From a checkpoint of a small transformer trained on Wikipedia: width 256.
MLP neurons of a small language model. Each row is named by its layer, matrix (down: output weights) and neuron, and shows model dimensions 0-127. Each number is 128 + 32 x the weight over its row's rms, rounded and kept within 0 to 255. Numbers have three digits each. A neuron's up and down rows have the sign that makes its largest values positive.
A block is one neuron, or neurons of one layer that tend to fire together. After each block is what it responds to, as a language model described it from the Wikipedia text at the highest values.

L6.down147:123108157083114143135122112113199010154130139111105127182128101076154125139134167138094093126123121136102083139092152079096200157153107128176130081157163102071139177113114140129110119087133238070189101105134116118110154127158075149122142163138166150164158081102116116062139110144102147130141134114120101056096144069096133091117171064145062171127121112096152192170176146142145095138153
L6.down252:150141113189125158109132151126178137079086104067098074161145143172122097122104127149173151072144151167090085122137119142138134073113156095115177131107235123135110110111102094089085118088117102128086159000160155099138085137068193152122118105138112095104092122130160142101094126141154070146094111207115211120135144116131148199140103101125120115083132096077175137133134123128159149109115
L6.down326:055081110087114148132113174080124150084071131148145102126107128117095108131143100145157126102080099104106134122138150130133132103113186110108172131067167130156135122116110159139121162115085143194073102099108110072057098148093078138075134140116153099190105176139138161111102184215115103118204162134113161096147134058194154122133144118137136121145172211088112114056090121140148163134090
L6.down516:163139128120157142095128159060103146132132117124098100171099177109052000146151166141182167109106095080141051165114132134096210084116119168104142137157214103160141087120164159186163158130131110108174073099145129096108092091141134129105122123160107126097110100134120101100106102189121096150161086118136187117137127103142128171119105146118083160128129115184161154169174177131101152081135
Description: Final pieces that complete a split word, strongest for "se" in "these" and also "al" (several, local), "ree" (three), "ed" (allocated, voted).

L5.down20:113148103097109128099119125139158106086092088120126123092142138107121078149145113121147083184081151132115127240140141105054160127164125180095172153132079167123255133124182190139079157197128114082144142152131137072073119084211129159164130127106146149129094141138156139133152127095150171164151143132089129139166070143122057150133124185149084138118076141122123145084144030104124110168126
L5.down119:092118128142106143097128133152092127129120173172100147120140142197224113129102128160167134062109078090086095255156129129110089098177121162119149126093178100085225126140151123131116126133116094155149140138140097136140120146169148081156135108114115121144116135129141102149136084150172123124129135146144104101151094126149076097100127151125067117112103173086111109117194126103096125109147
Description: Commas and closing parentheses right after a proper name or title phrase in lists and appositives, as in "Leo Esaki, and", "WWE, held".

L6.down152:134133161124123108137124128060101116101183108201125090105118202143080094120086158127179154159084111128144079177131116111096146054087146124227147146096103142100126129113137149154123143149153107126118137146156100124125158052071110138081171141141133126150125176178137085063121166162124093138124136142157105138063169119177161113097145114156051180136162136110111178119197147137170135121088
L6.down383:075095097150116224117096127137116138123098118121119155100175134133094201092090179135137097135170185126097082139071088114154115118139166170124068145083135095129189098166125169133135197160144115108164161141137129091089103066087091094127165155152173170078128174140129112184098142136128095110132113095114126173179137082101152140109235072120155055127112127130142175132149151204106129143109
L6.down487:161140135102163139222086172141081160140095185145152083153090140167136137098139125152084089148129149130163130103133124182120108195156153125167120163112088154097113137097141134092128093129099163112136112139194111140154180157118163166142126129137065111117105088116130080126107134197100171101111192109113151169173081150113127112136090098223155097133165084129083172140083147151131112158143
L6.down506:148147109166134089085100060126116124166168156179134139103080124121092059169163095156151068096145091122092152073140125106126113157188076164151116143118236102095124101168121154169186109112176147108096138104107104113079158164157112127157137077123095130156143095155125084161075161103160172118101150130140095137121153167181087088156101114178124087185135158092114137102147090113141190141112
Description: Commas after the last-but-one item of a list, just before "and" or the final item, as in "iron, nickel, and" or "Aidan, and Josh"; weaker on other clause-ending commas.

L7.down75:249136154134153114116150110118156133109130124161154114086161071123104063116112086102130139102126097074205080112151132112116138111087154192093119128121142124093112123133105114090108148201067110147138105112140119142147131103106144116113098087032097103124080141136137109083144121184119103121128133126138145092150137131172120148109082120130120156132195123102120127130109100137130114153126
L7.down85:164140143135086206101159204128171079090130110106107111161098139063086105121203135089134062083136165106073139097104131123091106059146085140075121100086073157123128112143127153137087121122137129179142128110151145137160148094104143101149172107105110137094077088105121130122166156119127136150131116128183196169123099068139136137038160170157189158120125141142072078145078173154138113178084
L7.down100:158106113146110106124142163113138098086167124175133060097113136096118115111074142146158163110118122140100031182081087144085116120125160141128169169095140151161138093148113107072065166126171117116135095073163096093068091165093139208115095167161161177078126161159143168146125144150116135128170147123146120125143166103086107156133182170144170144110134154141145160104161118100078122144146
L7.down314:150119096112078137121083126100157130151119127145114126147171114092133154086085085175178130109125152120110120151162104131128107031144137109129114099106167110158111073099092098127114169150149141153154132130124082102135108061159155077091165134160175154135082115116146156153089139096123106114170102099134128144147151187121072145122072148119181137068130172141106175079191163103110131122129
L7.down376:102124132063156149169077136129073104194096136115127133094096139140126156074114168167163200092133140110173100069101118168120100112141153159111119113165131109146128096090099153145190097160098127164170098115107089108164154099141148147123103086133145129176125091159102073128142103172087123157171128149158153130049178105154139106125100108115122123178083090092139124077138183110142122133143
L7.down554:233107130125118129086150109113121120130087126103102156149112204207114148121169088138087179159181041133129073113148129157099117073155080160096142103146173072098095111128114109160084112127154141114121129069183181130153157131116096155123033097147060112107139166136097135066171095152083134153101177098185128127133149128128114149098081171154124161126138110126110090165148157165145110206136
L7.down622:134140121065122169149144213083118131124162096160131067115123095054160102078156112132171207091089122099127067118130074149096142111068140151125097133128147115173160109104145176155142155166089140130228126089182127125148088143114147120125105121178144163098141066141155097114106157146105121172154083151129162161107130127131067193106061079154102107089082154102146150103100169121130126098130
L7.down650:125117162212132172116101191100134130135194159167176099125201093110137170146099103138174139097139079151140117122141127168178181126105155206132151119104153140129106114096126127107121185135136164109092126083132119135100052142101159136112072135149134138148141148096113169200172141108154161144124105111063066108070075172086131156102093112106144089059076124156096151082135181098110159137131
Description: Final subword pieces that complete a word split into several tokens, often before a plural -s, such as tick-et, intern-ational, restaur-ant, histor-ical, extraordin-ary.

L5.down24:129102167156131122194166185089147157143126082144083144133105098118167146121131117087129080136092163115137112018122183103143136117098063152187174137098169131087000086076079180167128144101085100130122122088178093125138127136137125131102109138153081142108186104138152084149169146129175106158092117147138116105118099140205161129118171122159124154139130123141154120130120113137117116170118
L5.down191:054184079098112193115119118160125161129067115076157160153110113170162139146104100090180106096037136075151155124140122171120078103104212052093142106120175109155052118104042107135103114132089080108091130121122098144170196246131143137139143109139169123145124142147172136145116033149096122169181128140124076081164134180093108146109135134095123112147133100159082162083162163146149116136206
Description: Final suffix pieces that finish a word split into several tokens, often inside proper names and titles, such as Screenwrit-ing, Ethnolog-y, Renaiss-ance.

L6.down20:138150129134133105110116092149173170159137183087125104161154104119095163176109131133097095137114134130131181120131168106128158132124174124142125116112171077130126080122118128156089117132103149120117175094120079141166141128155096090097125129165141141160161068124151116128212149124094084114138081118043165119161225177134108139084140143106124171207161122146111158130122123149154132151218
L6.down209:100135136122176147166110146138168204143125119088135135136112128145150082183145079101171087113118083112135145098082134135109165160108140113110191112104151139161074122088123095124125143073160131117127135032085086155152159086173160100125175152119095121126123116062132073125134113134142072081140113106098115060102189164145111103140109127118186097123154098127093115142145081093103151188095
L6.down364:078151088136093113106144091144113093080160086081127131155106147149143121164109131070159158145142105120146205070151088181104139172118094083117113152112207098097124193149116139098082105142129073114090132061090164134178141136154103168109127098101109102161108090092127120112103129105180143136110167137122129090155132160125137180111109101132092047170137111152105175123190149157119116177185
L6.down530:128144104105118109065145098116136077093174096109143139133083152130127174113120116099136126074133105160165127076141174190100125117147142117149117113148179111101181129154208156158131119148117190080092146057107204092133111139117173115102102089119120086083185144129128075077143097121126112192098114141116122149084135088124115162138159109117114090128072149134169130101121112136126118112121
Description: Final subword piece that completes a multi-token noun, often before of, a comma or a period, such as develop-ment, The-ory, syst-em, Societ-y.

L7.down114:092098143150174077117062124104137088113103191113051118098094175167122174164132122183137147150178157154125159158132094109113113130158076101150132095139175152117132187177108143069191122142190082120059180077058166162144194137129097077095068060114133104078084127145181122110091142094135158119147185116115082138143131194142164102120120109120118200148117110136151139101153084133119119122104
L7.down311:131119142123115120089105062130202181146117086156133125137175114135147151118096083129127094138126169127114138146131111072104153125082129110114147163145157121094159099097083159124117072136096155114116124103137133091112129126146096171129131112100124131112092163109105126138093140210165065183161124106168065127160106154167149127084140135123116134093172099168169149099124201098135065126099
L7.down367:064186095136115116105115172138058159173148133140072181121116143092135088122125151106126082130109137080141170146072131137135169150173104163164144176169165086093160106072068071120125139145093110149076170075117142175093175126174121155106093149105158133103094144124094123119150127155127107105113162094128213112170157174143158088133115111111149128162153140126158126171137122129134085123146
L7.down377:130154157165174142165092088129093143103132112114139125102157129135171152155111138088104114162135132157153187105144131089144061168125065130151137140190137133140129128119150146154145102116141134110096140108150198135150087152154168096095106106173129101077126082166073098121129116146088106118114168096073080167190103154152172108120143151089145118120134125107124133114122082173110163097154
L7.down391:213116137132086132072160126152129111100144119077119107132128064161131117185134114071118153147153117189121158000180177101100102105125163179100102147152145122103137116115188152184169134149119186130134204080092173177149147116114091110143153116098097083155124096105131034115180141080175114102119105100075119204157125146137145114131120132089159121192100096120124164190113070144204136111157
L7.down406:121106142129147161111076132126173177147145175100093077153192135094101165132138137176106102104124150198158122151152131143112093136106206092215177142131173139112132157166086151149185139137128090131106125096125078108166184092031167157112120108126153112127092052128130136123126096122119102159155160144115135160133125142135137164084129091110078106147152123129197083151177113093144085114087
L7.down500:164170173126110117108124082133075168089128118165130166104072117145133151157141102160078135115144153184144218068158137160139091153174099132132163156160168093135091203150112171077082080141097133096067182082102198128167135126192103142163115139057111135122144099129091091107105117122148123115140138090068068153145069108152124109152153122128110158103138144087116103210129087125181151129122
L7.down504:146128154094144083158110075098086163196126105151108167161139131127116068128128099123054144138126082119190184105132108150089144167075109196143140157147152142121138105141113177152072101128111121137137083081118094092141127134181158083081107156108078150054156078043161083126126162150152111165108142178199120115123097132146102101120083120104147111118157091134175060155153121139137108145165
Description: Final subword pieces that complete an abstract or common noun split into several tokens, often followed by "of", such as stat-us, imagin-ation, clos-ing.

L7.down2:035109117147160141100147147123121147115134166106128183099102136108118201098108140118123136093112126155109080134088101106116131111164131119140091159135197120145132124125171110150129114146154046119098149171085143098106081103130115136060134126118105165128090106131129137085102135150171109106153111136166206128135208116146153091062146080136105086138137164097161100141135146199126134155156
L7.down67:026121134137103172104096125155136119148078161123154180137104170065100139104114188103141115122095113129002130197130118072130130080192100103124146125112171086114186139157121168169187144161170140106164140157110148156085104116134146096134135118149157096098104121170172168131179079146155141091142131096108112126119159137150136121159134098128113129155161193107146177141203139106100137123112
L7.down86:087133131111090093164142173125122141129087108124129166102120136120109091085136129139072175099093123125148137138139140129042117131091103156192198138112240114138148127079156123099101114122144117160141147097104124149097116152138127090133123144172111134103129163092112039160167128076174051112071164177113174096141127175118100113091156174134159124126110125142101099104119149153154120139155
L7.down88:194130196130113121114123076099151133143065114126077093135112118162154166192180104096040143143164138154163162124140117144122153131125087133098168163119214173129090161159139173126068138180092165156117236093175122090194132140135156115206159121122096100157100060081104046125153123115136137145101084094093106224114147149190104104121146094106132137099116120109102091133126081119144123134062
L7.down110:163075101114128160198166151145116137120117128135136169164104101136140023117090153089173159124131180174093059128091163135110083053152117085143123113180155166123171055116113128081132185112152117141089115147129096078093107146123160054169161147125161217156180103114137117134131116107066107113100147138106126148161156132141154131118183170146118162142141105129120112092109109078102128204080
L7.down202:132160174110134170176043033141147161083122168110047111164099141178167082169173113077090159118079132115124148153141106158157159183140143137109112136168115143140128112187105098079103105075078121126108170101115144141117104169142148118154166151123156118147162177160114123148125120086185085103104093086119107108094139097111135108092094134142171116165134151158105136151101125121110130188165
L7.down374:169129126097067156143129138081124082172026148112126138144081134117086095211175136132098106089118149054195109125103103142155147097157086134199108111082146116121109104151120122140111133113116125128113082147174135103129117122115194126137075096060077177138103125148100059132139091156146132151145126150142193145144144150110125093137149139145098179167144176088146113193167163132060171088138
L7.down563:066112090113124157129129161151131099111085147141097116180127143101127080175152171091098091168140110106075096159135126148111109164132099213138183173105127120116122126178154174172169145179241154093113170098111120111110144147164112091137135158127136082158130131223121075128095110109133126091103125090127143163138154158177130102086155178147107152141111182128152192090169100094144138111131
Description: Commas and other separators ending a clause, list item or number group, as in "reinstated, but", "Bearden, Joyce", "2,000"; sometimes mid-word pieces like "publis-hed".

L5.down175:124159141108113189154166099133123155139113097130082123119148095170128138065163150122158117167083102048075116033060123119146168139117063158078128064139178129146066139084124149136121147167148136185090114054133081120148131112141134165085093163101129142134156082132131137098112141153123097145130128178120181093138169113151104091112134093105059140092071141140128137113136089124150087151142
L5.down582:127095112148113112096073129117135132092117104170145139116114155184046118123165138128117104115155083162133129083161185130131175106155148130086126101110174124086118115196095167179092080093116166174126125071140119108143168130092110178075081133143117178133183118142134099091131109109069179105115130132139138088142189105119193146161150089073129181087119159139129140111108109100098138158151
Description: Final word-piece suffixes that turn a split word into an adjective or nationality, such as -ic, -ian, -al, -ical, -ican (sardonic, Croatian, critical, American).